Weights of a small GPT-style language model, trained from scratch on English Wikipedia: RMSNorm before each block.
MLP neurons of a small language model. Each row is named by its layer, matrix (gate and up: input weights) and neuron, and shows model dimensions 16-111. Each number is 200 + 40 x the weight over its row's rms, rounded and kept within 0 to 999. A neuron's up and down rows have the sign that makes its largest values positive.
Before each neuron's rows, "fires in" lists the words (lower case) most often at its 100 highest values on Wikipedia text that the model never trained on. A number after a token or word is its count.

fires in: "for" 78
L2.gate523,239,205,220,195,217,262,190,231,187,212,136,193,119,219,188,271,159,267,195,155,186,232,168,233,239,193,193,207,206,175,175,248,180,258,117,150,248,222,217,170,147,165,136,244,163,237,196,170,183,178,172,236,112,217,151,136,215,168,210,119,170,201,269,196,184,211,211,169,210,257,170,121,187,117,232,215,203,237,154,214,194,202,191,171,114,254,201,234,182,224,138,206,213,180,224,230
L2.up523,256,257,234,172,213,237,203,222,238,207,199,211,128,222,254,265,155,310,195,171,171,218,182,229,147,189,200,238,185,238,138,194,245,226,191,189,165,174,234,186,213,226,161,242,225,149,186,176,210,146,190,261,140,250,154,163,198,247,205,107,192,266,243,200,218,227,268,211,189,195,129,165,189,205,269,214,161,150,211,217,192,220,230,189,147,213,208,307,217,115,229,165,164,135,221,287

fires in: "under" 34, "up" 17, "down" 8
L2.gate697,233,151,170,187,209,204,203,216,199,226,217,240,128,208,244,281,209,219,237,144,106,123,174,206,205,253,168,132,245,199,211,232,178,234,219,296,241,233,119,169,270,190,176,197,121,183,186,180,272,178,111,208,245,209,204,231,225,249,119,182,218,215,211,197,276,187,229,182,244,211,228,168,254,227,229,227,182,173,223,184,170,157,159,270,222,242,223,196,227,189,300,178,182,167,262,185
L2.up697,170,186,227,253,220,263,181,144,198,238,235,176,134,221,175,218,172,208,203,219,116,192,194,215,204,268,162,55,189,224,237,245,157,253,238,241,232,163,144,180,199,187,245,221,219,160,201,140,237,180,185,194,227,259,227,249,219,277,178,204,250,203,256,212,227,155,202,116,221,163,202,175,141,168,256,210,204,194,211,186,234,195,268,328,228,180,206,184,251,173,202,155,236,156,213,184

fires in: "of" 39, "with" 7, "americans" 5
L3.gate771,194,92,144,293,221,212,173,176,223,182,246,227,163,209,207,221,210,222,162,213,206,209,219,227,195,147,135,169,230,100,269,189,272,252,213,160,217,228,236,187,166,203,204,202,220,214,205,211,218,264,163,202,195,207,146,166,178,253,193,191,186,214,235,199,215,198,239,176,204,186,130,207,222,147,188,123,220,180,219,282,213,255,155,256,178,230,173,135,175,181,176,194,208,155,135,216
L3.up771,189,186,221,189,247,164,267,210,177,174,129,200,229,178,225,142,177,170,196,133,158,177,174,183,208,207,197,207,158,207,202,215,176,276,205,252,202,244,214,222,119,212,240,185,206,154,150,139,204,194,221,180,220,235,147,168,202,196,179,183,216,159,266,140,181,238,248,99,221,176,221,161,210,208,214,206,251,199,222,140,218,228,210,216,158,222,94,134,236,199,174,195,241,177,270,242

fires in: "found" 14, "considered" 13, "said" 10, "named" 7, "described" 6, "believed" 5
L2.gate52,163,216,223,225,213,147,201,128,232,256,189,168,163,263,215,197,170,179,220,167,238,216,215,143,219,229,263,149,244,189,171,152,182,173,236,225,226,205,177,218,268,237,290,193,188,216,269,204,240,198,174,195,213,247,187,234,199,224,155,228,102,278,257,225,167,110,213,235,206,230,276,198,168,183,177,171,193,228,159,49,194,179,290,212,220,131,202,211,189,201,181,210,170,214,215,255
L2.up52,141,245,224,252,246,124,190,182,195,219,195,153,199,221,180,181,199,140,256,128,237,204,204,122,190,191,213,187,229,224,164,195,237,191,246,222,270,250,169,202,210,204,210,210,137,241,259,221,189,216,193,209,213,271,139,186,263,239,184,226,275,243,204,211,156,223,158,275,235,229,318,174,161,218,214,160,187,208,166,140,171,185,175,176,228,157,191,280,214,242,132,207,170,187,195,226

fires in: "this" 31, "that" 27, "each" 4
L3.gate508,203,190,200,208,188,251,197,261,165,206,163,217,245,140,181,220,152,140,232,179,246,218,210,199,227,223,206,225,182,176,225,204,201,128,212,249,246,262,192,226,167,159,138,251,228,178,133,192,198,239,206,178,189,226,218,170,320,220,195,350,210,219,214,212,154,143,225,227,259,302,214,256,134,202,169,192,170,201,236,163,247,165,189,272,137,187,171,166,188,168,168,225,185,222,234,225
L3.up508,231,224,228,193,212,164,197,218,201,171,177,214,225,154,213,229,282,247,148,231,177,255,113,164,110,279,205,234,215,178,165,242,254,274,207,220,189,208,267,228,135,204,212,203,193,228,197,264,75,194,216,135,175,230,167,223,131,193,193,217,166,220,123,195,152,166,192,193,197,227,214,213,152,200,238,179,194,241,207,183,211,197,163,172,205,251,221,294,182,236,220,249,181,185,250,174

fires in: "of" 59, "by" 18, "with" 9, "to" 5
L5.gate744,226,225,164,235,147,213,150,187,212,128,140,211,182,190,197,148,208,190,198,188,247,179,175,169,173,183,143,168,220,244,158,168,137,186,202,264,193,300,166,172,134,201,178,118,200,210,246,135,218,208,205,240,191,205,178,170,217,203,147,153,253,226,269,188,277,215,202,201,192,157,207,212,183,174,195,213,139,266,218,179,191,207,199,190,110,183,215,180,210,165,205,175,195,212,218,131
L5.up744,216,219,267,176,154,170,190,230,225,159,201,210,144,274,179,188,253,174,217,227,211,198,275,172,165,253,158,229,224,225,185,212,228,156,191,241,184,211,176,258,192,188,197,184,228,153,247,216,172,104,255,178,205,209,200,180,178,238,216,163,210,187,213,290,224,212,142,199,240,178,126,195,152,210,229,195,159,215,260,167,209,121,203,207,170,199,165,186,194,141,204,218,281,156,176,189

fires in: "that" 40, "also" 27, "which" 20, "who" 12
L3.gate649,263,183,221,244,176,148,180,224,163,300,157,201,156,188,213,150,267,225,233,177,160,127,121,186,186,188,208,263,162,222,221,185,229,206,251,197,259,232,156,185,178,223,175,164,226,238,193,160,99,172,187,138,227,189,238,229,232,180,134,213,198,222,229,192,219,141,195,195,222,199,239,248,207,232,243,199,253,233,171,205,169,168,196,166,142,214,231,224,184,244,142,198,303,159,150,194
L3.up649,152,249,199,227,159,218,86,216,161,182,149,157,233,201,236,216,182,225,234,214,190,213,220,88,211,251,148,239,72,185,179,230,273,248,215,178,280,255,188,241,208,206,142,177,174,201,245,167,193,204,189,236,207,210,230,155,145,211,260,138,238,229,142,179,203,162,200,213,181,139,200,228,215,231,228,196,295,145,258,181,218,261,227,145,159,172,211,244,211,207,189,261,214,233,185,212

fires in: "than" 21, "as" 12, "around" 10, "approximately" 7, "to" 5, "over" 4
L3.gate185,207,218,179,171,249,146,187,181,287,247,288,219,218,255,230,207,213,159,225,170,261,247,144,138,199,217,137,214,199,127,228,181,218,241,221,206,215,180,284,218,197,180,137,203,212,135,210,181,172,217,266,173,195,228,249,234,198,250,184,170,193,194,336,176,222,132,238,131,241,176,142,197,218,212,146,172,221,126,227,168,156,255,203,242,211,134,169,214,242,252,128,162,167,208,208,213
L3.up185,235,245,191,167,253,225,200,229,250,235,240,232,164,165,185,123,264,148,195,164,223,235,262,203,121,222,234,196,242,181,216,227,183,193,204,212,233,197,129,163,223,229,195,258,149,189,309,176,187,192,209,197,173,257,138,124,193,162,235,161,195,130,219,116,191,182,219,162,227,175,159,138,198,216,254,296,204,119,158,140,200,215,229,200,196,210,183,155,226,239,153,196,195,203,132,199

fires in: "by" 49, "for" 16
L3.gate745,248,297,203,142,190,213,227,228,312,191,161,215,187,149,294,274,241,243,176,240,166,199,152,120,207,138,206,250,224,297,192,225,213,141,223,183,235,292,184,167,207,165,189,146,171,215,173,189,234,189,255,150,226,178,237,200,253,163,231,206,217,233,177,184,217,223,219,173,160,112,161,211,153,204,211,150,126,192,241,215,133,90,177,153,170,203,200,231,207,204,170,143,183,230,195,199
L3.up745,241,254,257,182,177,186,90,271,178,152,248,235,209,214,240,226,176,157,216,157,188,105,197,207,287,231,288,253,170,165,114,192,180,198,228,156,246,184,99,235,243,206,141,155,200,187,178,166,175,182,160,174,167,210,195,155,180,162,143,208,224,205,199,126,202,194,170,237,139,265,233,163,151,154,275,188,259,210,208,177,201,229,130,154,227,189,279,169,178,204,223,157,238,214,71,247

fires in: "the" 51, "between" 8, "of" 5, "both" 5, "various" 4
L2.gate23,211,228,93,241,211,220,175,88,180,206,162,225,235,248,263,193,200,244,264,242,139,191,198,223,192,253,247,126,161,171,262,223,164,224,225,161,175,153,175,213,200,181,277,145,169,219,171,189,182,196,217,239,168,149,224,212,179,176,188,175,213,212,192,211,172,218,176,185,223,247,240,158,184,140,206,187,214,156,75,257,138,171,183,159,236,150,174,184,209,177,185,210,304,211,135,190
L2.up23,180,203,191,290,215,148,152,144,112,143,199,203,201,186,174,190,169,247,170,221,240,258,176,217,169,236,230,233,181,211,193,254,166,233,234,164,230,205,239,272,165,231,190,145,250,210,140,165,162,71,241,197,182,183,143,231,176,191,237,228,213,191,128,203,158,229,252,167,172,226,143,225,178,186,179,188,194,172,176,279,212,241,234,95,183,177,153,213,220,266,189,146,187,183,159,182

fires in: "one" 27, "each" 9, "that" 9, "right" 7, "none" 6
L5.gate794,212,188,251,255,152,188,179,166,191,202,191,331,252,216,183,214,222,256,193,246,170,258,188,222,188,186,157,239,174,88,201,198,211,143,163,298,231,165,198,289,156,115,183,169,215,284,181,213,236,171,170,206,188,164,176,179,175,159,178,205,237,164,155,202,191,277,217,254,236,195,251,232,141,228,166,236,180,195,172,201,190,152,171,180,238,245,188,234,135,168,189,190,164,198,261,149
L5.up794,273,196,194,161,204,209,146,182,170,197,179,275,241,244,234,137,180,181,220,216,203,285,236,224,226,223,142,251,218,163,164,151,157,181,200,195,215,184,133,206,133,226,219,161,260,222,206,263,166,84,209,235,194,202,140,160,160,217,164,222,257,177,163,199,222,157,174,251,220,231,279,207,224,229,219,259,216,173,168,199,148,195,201,116,225,209,85,138,189,187,208,245,154,233,311,172

fires in: "both" 29, "between" 29, "each" 6, "either" 5, "before" 4, "described" 4
L3.gate706,186,179,203,227,191,275,240,209,192,197,152,161,195,309,209,257,210,237,223,262,215,219,238,179,200,256,234,162,180,241,229,223,211,231,212,192,247,237,171,209,237,175,178,229,235,152,151,213,120,202,153,232,164,153,180,260,160,257,243,199,161,177,215,225,204,171,223,226,143,290,154,129,121,226,133,179,219,237,157,214,184,207,209,142,188,262,183,184,220,247,201,191,211,219,190,200
L3.up706,200,276,211,203,191,193,158,258,257,196,236,167,189,182,249,125,273,232,186,172,252,203,156,190,223,202,144,203,152,175,200,237,218,142,221,212,270,199,224,231,243,187,294,230,155,207,200,225,167,160,201,172,142,170,192,168,153,157,185,207,216,288,172,236,182,237,256,249,270,171,276,264,241,238,144,156,308,239,168,206,188,139,208,202,192,216,228,200,219,150,255,194,172,128,211,239

fires in: "which" 53, "where" 22, "how" 7, "who" 6
L2.gate277,237,190,230,222,119,223,137,228,271,260,165,191,214,141,192,181,165,210,221,145,263,173,239,208,188,147,214,247,225,252,237,165,168,238,197,217,203,134,246,175,175,193,189,194,142,216,194,226,208,243,216,165,165,203,166,215,174,205,236,188,184,207,105,235,251,134,172,114,145,172,252,180,168,189,246,116,183,219,147,208,280,94,245,200,161,158,260,277,209,236,165,225,171,173,173,185
L2.up277,240,158,212,191,191,164,157,247,212,174,238,162,235,272,200,259,212,253,129,211,99,235,193,241,276,197,233,178,149,247,205,232,263,136,202,249,229,278,213,333,144,162,222,203,239,124,256,179,252,165,245,229,178,193,218,173,152,188,244,206,192,169,202,195,176,199,231,182,185,171,207,193,168,253,207,118,185,197,125,208,167,200,228,107,172,201,233,169,188,235,138,174,188,282,245,235

fires in: "of" 19, "all" 14, "both" 12, "some" 10
L8.gate529,214,195,205,299,158,264,157,182,193,210,161,262,229,237,172,244,196,156,179,247,210,179,189,239,207,184,217,195,230,216,186,126,190,172,221,166,184,192,226,157,201,122,184,208,165,205,163,197,207,239,239,207,182,195,261,204,198,181,191,156,201,190,185,216,142,240,232,262,202,212,148,161,254,206,186,131,205,203,195,211,126,165,254,205,93,290,195,185,314,259,219,203,141,213,189,191
L8.up529,263,294,181,232,213,187,187,145,202,215,229,185,164,244,155,226,243,309,187,199,216,215,175,262,160,241,216,212,213,212,166,132,173,182,189,231,238,168,194,201,253,189,134,210,213,189,244,224,223,175,208,179,155,139,246,170,209,186,187,203,242,166,242,173,230,160,228,225,204,218,195,207,154,219,171,213,137,200,214,134,119,174,304,157,217,179,160,187,273,168,187,188,168,254,253,193

fires in: "well" 12, "on" 11, "up" 11, "down" 8, "over" 8, "back" 7
L7.gate83,171,204,112,253,198,221,234,198,256,231,198,186,189,143,147,207,198,197,218,207,194,220,118,269,235,158,127,212,241,265,181,250,211,203,196,256,233,189,180,184,155,143,217,214,200,226,223,174,192,191,125,246,253,197,258,165,179,150,225,316,195,123,207,242,160,154,227,228,162,209,179,178,171,212,226,180,211,203,246,255,237,166,236,228,191,198,227,170,211,124,175,128,160,171,256,166
L7.up83,182,162,219,195,246,271,127,185,222,213,245,219,174,152,239,226,115,237,134,124,157,238,185,266,199,234,221,127,217,164,210,213,218,257,200,182,254,160,255,228,205,221,184,240,186,159,183,168,163,130,184,201,154,228,135,199,177,191,230,190,226,204,211,235,246,156,187,167,185,177,207,209,187,188,137,120,206,238,177,238,181,187,267,163,216,249,162,262,177,201,229,148,164,179,232,182

fires in: "of" 22, "to" 19, "during" 7, "into" 4, "brewster" 4, "that" 4
L3.gate21,99,240,253,191,151,267,162,237,192,220,242,251,238,257,236,235,128,188,224,162,195,225,135,215,185,204,198,226,237,174,131,269,197,164,164,210,170,226,242,230,209,222,204,175,247,266,205,150,198,171,190,141,188,186,279,209,268,226,174,204,239,252,114,174,164,151,216,188,237,147,202,178,196,200,201,247,160,183,263,244,186,247,260,238,199,259,212,218,181,279,166,186,211,189,175,145
L3.up21,179,175,212,216,212,268,168,247,146,204,211,186,138,279,263,228,234,244,164,205,221,189,187,241,185,160,192,240,247,202,135,298,198,143,147,213,304,301,199,279,152,179,254,175,245,160,183,269,195,219,209,172,188,239,249,234,201,196,160,191,273,212,183,183,175,225,259,229,241,191,165,182,216,182,262,183,163,173,180,204,134,207,231,253,228,246,236,212,207,198,201,203,136,231,151,154

fires in: "to" 47, "for" 6
L2.gate237,199,166,233,214,134,209,154,165,172,173,174,183,197,188,146,284,188,181,224,219,187,181,218,151,197,262,253,170,159,241,234,202,188,197,212,181,152,217,191,273,139,155,176,211,144,228,190,190,156,147,155,162,185,145,142,164,149,94,163,173,190,198,183,115,269,178,157,213,216,142,174,241,197,175,187,177,162,144,244,293,191,156,213,216,210,156,171,134,220,213,204,163,222,159,287,185
L2.up237,200,283,178,185,185,159,136,194,183,145,177,216,162,189,246,263,150,248,203,216,279,181,136,306,223,202,188,223,143,202,200,196,114,248,240,250,213,204,203,166,190,242,212,304,292,265,187,260,187,165,145,165,230,230,153,189,143,143,196,181,239,224,157,220,206,135,177,242,188,202,230,219,192,214,252,295,219,167,220,206,208,174,172,224,167,122,216,265,164,181,209,267,223,210,140,202

fires in: "of" 34, "for" 22, "in" 15, "as" 14, "on" 6
L3.gate782,239,188,123,246,222,260,247,231,238,160,173,187,142,218,180,243,212,185,179,192,179,286,181,287,217,98,194,162,266,173,242,246,236,276,196,177,241,222,199,170,235,189,271,155,199,232,244,199,211,194,184,211,232,258,198,223,234,245,217,202,160,155,250,224,163,258,201,161,262,117,126,228,205,127,183,184,142,225,172,252,260,171,215,217,145,223,235,195,201,228,161,209,233,265,164,209
L3.up782,161,201,228,284,238,191,154,203,181,164,213,257,236,185,185,207,189,216,194,229,157,189,185,205,253,264,221,239,169,188,195,148,155,240,266,219,242,243,231,163,171,199,235,142,186,139,216,180,227,150,219,223,204,148,141,213,117,143,230,138,245,101,155,242,199,129,248,98,192,215,178,181,149,189,247,227,173,233,206,134,174,215,151,159,171,200,181,157,211,168,140,251,183,186,162,211

fires in: "many" 22, "more" 16, "some" 11, "any" 10, "much" 8
L2.gate472,228,241,154,278,245,199,193,258,232,169,162,234,253,236,194,216,306,151,198,242,159,227,215,251,191,217,191,227,209,167,207,203,186,200,126,169,223,170,217,222,258,229,175,257,229,229,281,224,218,185,233,204,208,150,260,241,240,213,134,199,216,112,123,217,138,166,175,254,208,179,207,247,134,234,205,112,216,185,174,227,211,231,316,120,188,204,214,172,174,188,210,281,151,180,161,165
L2.up472,199,190,186,278,220,236,235,270,268,218,193,242,178,179,251,197,259,181,226,236,220,231,234,210,226,232,209,149,177,182,168,185,249,212,157,162,185,137,154,213,129,183,199,197,211,241,199,190,205,201,253,187,245,139,247,206,170,266,187,223,150,136,136,193,155,203,256,216,171,183,235,231,212,233,191,161,140,161,185,197,162,148,244,112,198,182,228,149,183,239,194,260,132,166,171,205

fires in: "had" 54, "have" 10
L7.gate451,138,197,223,154,198,211,305,240,166,173,233,241,174,199,245,223,228,199,197,168,204,170,237,236,246,84,315,243,275,223,231,172,169,149,135,158,238,195,186,163,186,142,214,183,204,214,177,163,233,183,210,179,243,250,187,184,193,164,179,226,299,179,218,203,207,192,162,153,245,159,238,169,179,138,167,270,175,249,142,153,143,212,256,185,170,231,161,200,241,216,179,241,279,213,187,168
L7.up451,147,215,228,223,199,271,214,232,251,296,185,219,230,101,167,277,157,144,204,174,203,109,199,150,208,193,201,178,127,253,213,216,180,175,207,227,228,269,225,170,170,178,186,223,139,238,207,215,273,190,259,173,272,132,224,248,154,189,220,216,174,210,219,201,196,168,291,139,224,245,155,179,161,235,187,216,170,174,100,272,183,207,146,167,250,214,144,171,189,220,151,261,222,167,229,193

fires in: "which" 51, "that" 14, "give" 6, "helped" 5, "will" 5
L2.gate598,180,166,226,230,225,224,139,209,243,221,169,156,164,188,153,233,202,162,199,237,268,222,201,137,227,245,192,211,200,135,236,174,201,214,263,217,224,196,236,172,137,191,195,217,212,216,258,197,204,199,275,192,178,216,209,283,182,285,243,236,271,180,186,246,197,207,206,251,239,204,168,188,156,210,194,192,256,134,158,273,137,212,140,183,166,283,142,173,192,158,159,127,253,235,186,255
L2.up598,224,239,215,278,238,194,201,150,179,168,249,147,256,190,236,205,173,223,194,142,275,189,197,209,182,150,293,182,235,322,231,209,212,236,183,173,236,238,178,201,173,158,245,171,178,224,174,164,316,179,171,176,179,230,201,231,225,247,231,276,214,212,141,200,208,240,190,245,224,199,234,187,208,260,190,151,284,219,202,255,230,228,181,183,221,291,269,154,189,197,198,227,157,157,189,160

fires in: "to" 57, "helped" 6, "help" 4
L7.gate464,156,222,177,267,189,202,259,217,185,191,139,210,137,189,186,206,216,122,206,147,213,220,251,202,176,276,182,186,221,150,169,216,221,228,168,169,180,117,145,261,194,117,227,194,192,164,247,161,215,160,202,181,208,167,189,198,197,93,237,272,189,224,159,73,215,237,201,184,227,211,165,206,141,150,185,164,183,181,256,269,239,230,182,168,154,186,172,220,213,248,217,158,246,192,224,218
L7.up464,183,193,198,259,227,119,190,215,169,137,224,171,229,220,264,189,170,176,204,142,236,222,154,186,184,271,212,244,220,232,202,201,154,264,214,187,217,273,168,239,164,197,172,227,175,175,199,224,206,190,223,151,175,220,92,213,184,227,137,246,195,151,248,188,213,128,138,212,174,256,183,135,257,151,237,168,192,206,149,117,195,219,107,210,187,163,191,206,185,256,170,241,196,164,237,235

fires in: "as" 32, "of" 18, "to" 6, "become" 4, "finishing" 4
L5.gate322,213,143,215,88,179,171,264,234,227,213,187,243,198,274,176,186,134,155,192,80,213,136,183,208,228,150,279,214,200,214,232,212,209,214,138,215,190,226,210,280,198,151,176,287,201,162,186,218,240,245,176,239,257,231,171,185,196,183,260,185,204,157,262,187,209,216,191,151,199,150,213,126,124,203,156,214,142,199,189,184,166,193,187,150,208,180,231,184,171,204,184,183,254,232,275,205
L5.up322,206,172,191,170,221,208,145,154,236,207,267,254,187,223,163,170,153,254,241,261,240,271,213,253,246,185,272,185,198,247,188,157,165,203,146,198,185,208,165,256,170,174,248,219,210,222,225,146,232,228,168,236,175,237,176,212,232,213,216,199,241,149,233,167,149,172,206,189,261,148,134,213,202,176,215,163,157,254,259,147,119,152,177,225,156,221,192,212,202,190,194,179,141,221,264,333

fires in: "to" 56
L2.gate824,203,199,210,264,206,246,234,229,117,266,209,135,142,244,201,239,244,211,139,188,237,151,283,188,147,224,159,183,183,171,216,221,207,106,211,286,224,154,168,200,199,351,231,177,226,233,244,183,203,214,236,170,190,215,238,169,228,211,231,143,228,193,180,194,233,180,237,194,217,190,161,199,238,194,193,177,187,140,177,228,216,233,186,278,271,193,144,204,221,180,183,140,218,154,257,189
L2.up824,269,167,246,193,227,88,175,219,189,225,242,165,209,207,267,192,248,207,164,182,224,163,210,112,170,149,223,193,233,189,144,271,165,240,213,280,207,154,205,222,289,218,180,155,127,243,171,247,202,198,193,175,125,192,211,204,191,193,219,180,209,199,162,212,195,207,158,156,266,198,68,219,195,164,260,155,157,209,171,122,192,246,201,156,240,179,133,176,177,231,213,236,203,200,207,166

fires in: "of" 55, "aphasia" 5, "anion" 4
L3.gate780,109,124,158,231,170,188,121,165,210,146,227,182,101,193,170,197,169,168,83,148,187,171,192,232,219,201,259,121,182,119,181,176,238,233,249,169,155,171,152,183,132,163,162,168,248,188,200,142,182,184,181,213,216,176,130,156,137,223,248,116,248,213,215,185,226,201,171,279,219,186,161,247,163,185,205,223,211,220,180,246,190,231,207,203,148,207,209,117,118,199,246,226,230,176,201,238
L3.up780,221,176,233,239,279,195,216,192,216,218,224,247,218,209,195,224,147,163,179,264,203,223,279,270,178,166,146,219,164,181,177,165,215,218,227,164,129,228,180,183,186,176,187,141,272,235,211,174,168,218,220,227,216,162,187,205,213,215,325,236,170,182,163,251,198,248,156,218,237,163,158,123,269,158,205,240,201,223,165,261,220,272,182,212,142,147,224,112,146,264,184,248,236,252,214,211

fires in: "have" 43, "had" 43, "having" 5, "of" 4
L3.gate311,215,91,230,134,185,250,216,234,162,172,172,204,147,238,206,186,195,133,227,164,198,141,179,238,158,157,243,207,225,164,214,200,187,195,206,203,246,317,164,179,133,210,187,204,204,250,202,145,153,175,280,234,203,210,160,190,212,163,227,263,228,229,167,188,167,252,200,230,167,254,148,197,273,179,151,249,168,177,187,213,155,237,179,216,163,171,191,196,112,166,137,196,195,220,170,194
L3.up311,195,198,215,176,217,248,202,172,246,233,187,255,222,141,226,257,195,172,211,177,190,189,129,199,155,240,189,136,225,188,288,196,187,211,166,232,138,165,174,149,133,210,258,199,249,171,186,232,255,205,182,160,221,184,221,181,151,208,141,140,170,241,230,225,212,167,224,140,175,164,148,112,182,121,201,184,172,175,205,147,127,202,167,231,170,184,158,215,266,157,216,153,238,211,250,248

fires in: "of" 44, "between" 19, "among" 9, "while" 6, "about" 5
L5.gate159,242,179,176,296,199,232,172,217,197,157,227,132,169,195,193,298,178,159,146,189,273,194,231,245,296,233,118,204,204,102,179,176,250,188,223,145,205,262,179,243,222,201,241,173,173,178,129,241,203,206,184,160,216,176,167,245,131,208,79,185,168,222,188,223,239,167,225,210,163,220,204,171,182,188,150,161,205,139,223,174,210,274,203,215,144,195,213,231,240,156,188,128,216,153,235,243
L5.up159,204,226,181,198,184,203,198,207,183,245,273,178,147,213,188,196,174,205,272,212,210,204,224,278,244,210,272,216,168,212,217,205,259,230,188,147,277,207,120,210,122,173,233,174,194,224,211,160,151,202,197,275,169,188,230,172,173,151,153,215,188,143,195,230,269,236,146,191,197,200,158,175,213,247,227,148,190,200,83,154,155,207,246,240,174,238,213,206,214,277,153,197,210,239,194,209

fires in: "all" 22, "many" 10, "both" 7, "multiple" 6, "any" 6, "several" 5
L3.gate208,168,226,156,240,193,278,141,184,261,170,195,196,265,223,188,226,195,204,197,261,233,292,184,291,253,177,247,273,178,208,158,234,205,177,176,117,197,218,154,237,239,208,176,201,187,227,211,126,156,143,199,190,151,226,310,215,239,135,231,165,197,279,188,186,195,249,251,186,144,178,181,204,174,274,245,140,181,255,178,155,188,181,245,182,215,157,158,201,232,229,120,199,216,233,186,219
L3.up208,190,246,112,197,255,192,203,196,233,185,310,295,181,258,147,224,172,210,241,213,89,191,175,191,164,159,198,126,173,225,240,233,160,166,188,246,228,193,202,132,229,172,246,176,219,184,223,175,180,202,170,163,158,141,158,212,183,166,159,217,188,173,197,211,158,140,205,207,243,217,143,204,77,147,165,120,164,221,266,186,198,222,118,253,155,164,200,120,212,232,195,188,187,223,196,241

fires in: "from" 29, "by" 29, "to" 7, "exchange" 5
L3.gate579,147,104,235,197,126,150,240,180,258,175,195,208,90,185,231,180,176,196,290,216,178,174,201,203,168,213,230,222,189,257,106,248,294,176,205,177,236,243,221,188,257,113,262,174,193,170,185,161,178,185,244,168,258,209,197,240,241,257,263,248,212,206,148,174,231,156,162,235,211,139,170,205,257,215,142,250,294,184,253,226,179,189,176,206,184,216,134,253,258,205,227,218,266,232,264,175
L3.up579,186,154,142,244,102,175,231,218,252,205,230,188,78,261,206,227,162,254,288,131,199,169,171,134,282,233,204,138,182,218,213,247,227,135,215,122,141,211,174,157,184,157,270,185,259,195,230,267,185,153,203,179,215,227,174,209,200,157,199,169,176,117,244,262,217,189,238,222,151,158,167,259,221,235,207,208,204,157,219,214,191,242,284,230,201,191,188,173,232,188,166,248,247,189,198,169

fires in: "by" 20, "goodyear" 16, "of" 15, "to" 13
L3.gate288,197,182,209,280,162,277,196,270,240,216,153,152,177,223,105,241,265,213,216,217,144,184,299,231,218,229,219,194,182,249,179,229,248,237,222,192,207,208,189,228,212,229,212,188,208,234,243,174,209,180,205,188,318,221,244,168,199,123,226,191,196,170,174,170,150,157,177,187,221,241,154,185,204,229,196,267,186,135,191,220,131,154,203,241,147,231,246,185,222,220,260,166,238,212,202,263
L3.up288,191,93,185,226,169,229,198,220,173,141,249,177,122,234,220,224,269,217,238,280,229,228,180,257,183,112,189,165,291,167,170,198,197,197,226,173,176,168,204,176,120,194,167,211,187,233,170,178,245,221,221,238,202,191,268,132,162,215,218,147,239,158,196,214,191,152,208,241,226,254,181,204,214,154,284,242,241,202,187,178,193,224,174,241,134,252,182,199,159,235,207,191,206,193,250,193

fires in: "had" 54, "has" 21, "have" 19
L8.gate251,264,222,196,266,188,276,230,253,137,236,111,221,222,199,188,169,182,180,198,143,219,285,158,244,188,171,219,149,179,218,148,169,152,120,195,213,236,174,221,175,173,197,129,260,177,174,169,190,247,202,139,163,211,233,266,187,133,240,166,165,239,189,197,301,156,194,132,248,172,184,249,155,251,175,147,146,167,221,132,191,221,200,170,223,237,280,232,165,213,224,150,206,229,142,221,159
L8.up251,187,200,207,145,220,147,219,173,214,273,239,223,135,199,216,236,209,91,195,217,194,124,198,263,198,212,190,262,80,226,219,207,154,305,177,171,147,224,186,178,150,212,229,177,233,158,154,165,191,111,217,174,177,230,221,220,182,188,294,194,246,166,193,271,254,191,182,187,151,124,164,231,201,171,222,137,195,132,168,201,233,218,235,151,250,176,191,213,188,186,202,175,211,173,200,193

fires in: "than" 19, "when" 14, "what" 12, "average" 11, "if" 8, "give" 4
L2.gate238,209,216,150,167,139,216,184,253,297,201,217,241,241,230,176,217,263,150,204,119,153,220,213,147,192,270,186,155,183,217,208,208,205,262,114,248,266,288,229,180,120,144,253,224,165,184,224,211,224,194,190,224,126,148,96,220,288,246,197,193,188,151,136,138,231,182,215,208,236,248,190,218,170,204,212,130,167,174,204,180,192,217,230,165,199,225,231,212,225,192,174,183,170,125,184,173
L2.up238,228,226,185,143,127,193,166,224,289,214,193,219,231,231,204,224,281,140,167,157,163,205,192,140,177,259,240,185,235,176,203,184,190,262,115,225,268,311,198,188,148,165,252,211,218,191,221,184,247,216,235,245,134,164,134,192,256,259,198,214,214,218,195,165,219,171,210,207,218,236,175,184,156,193,237,119,184,176,205,205,221,219,244,190,225,220,214,195,207,194,215,187,184,180,173,210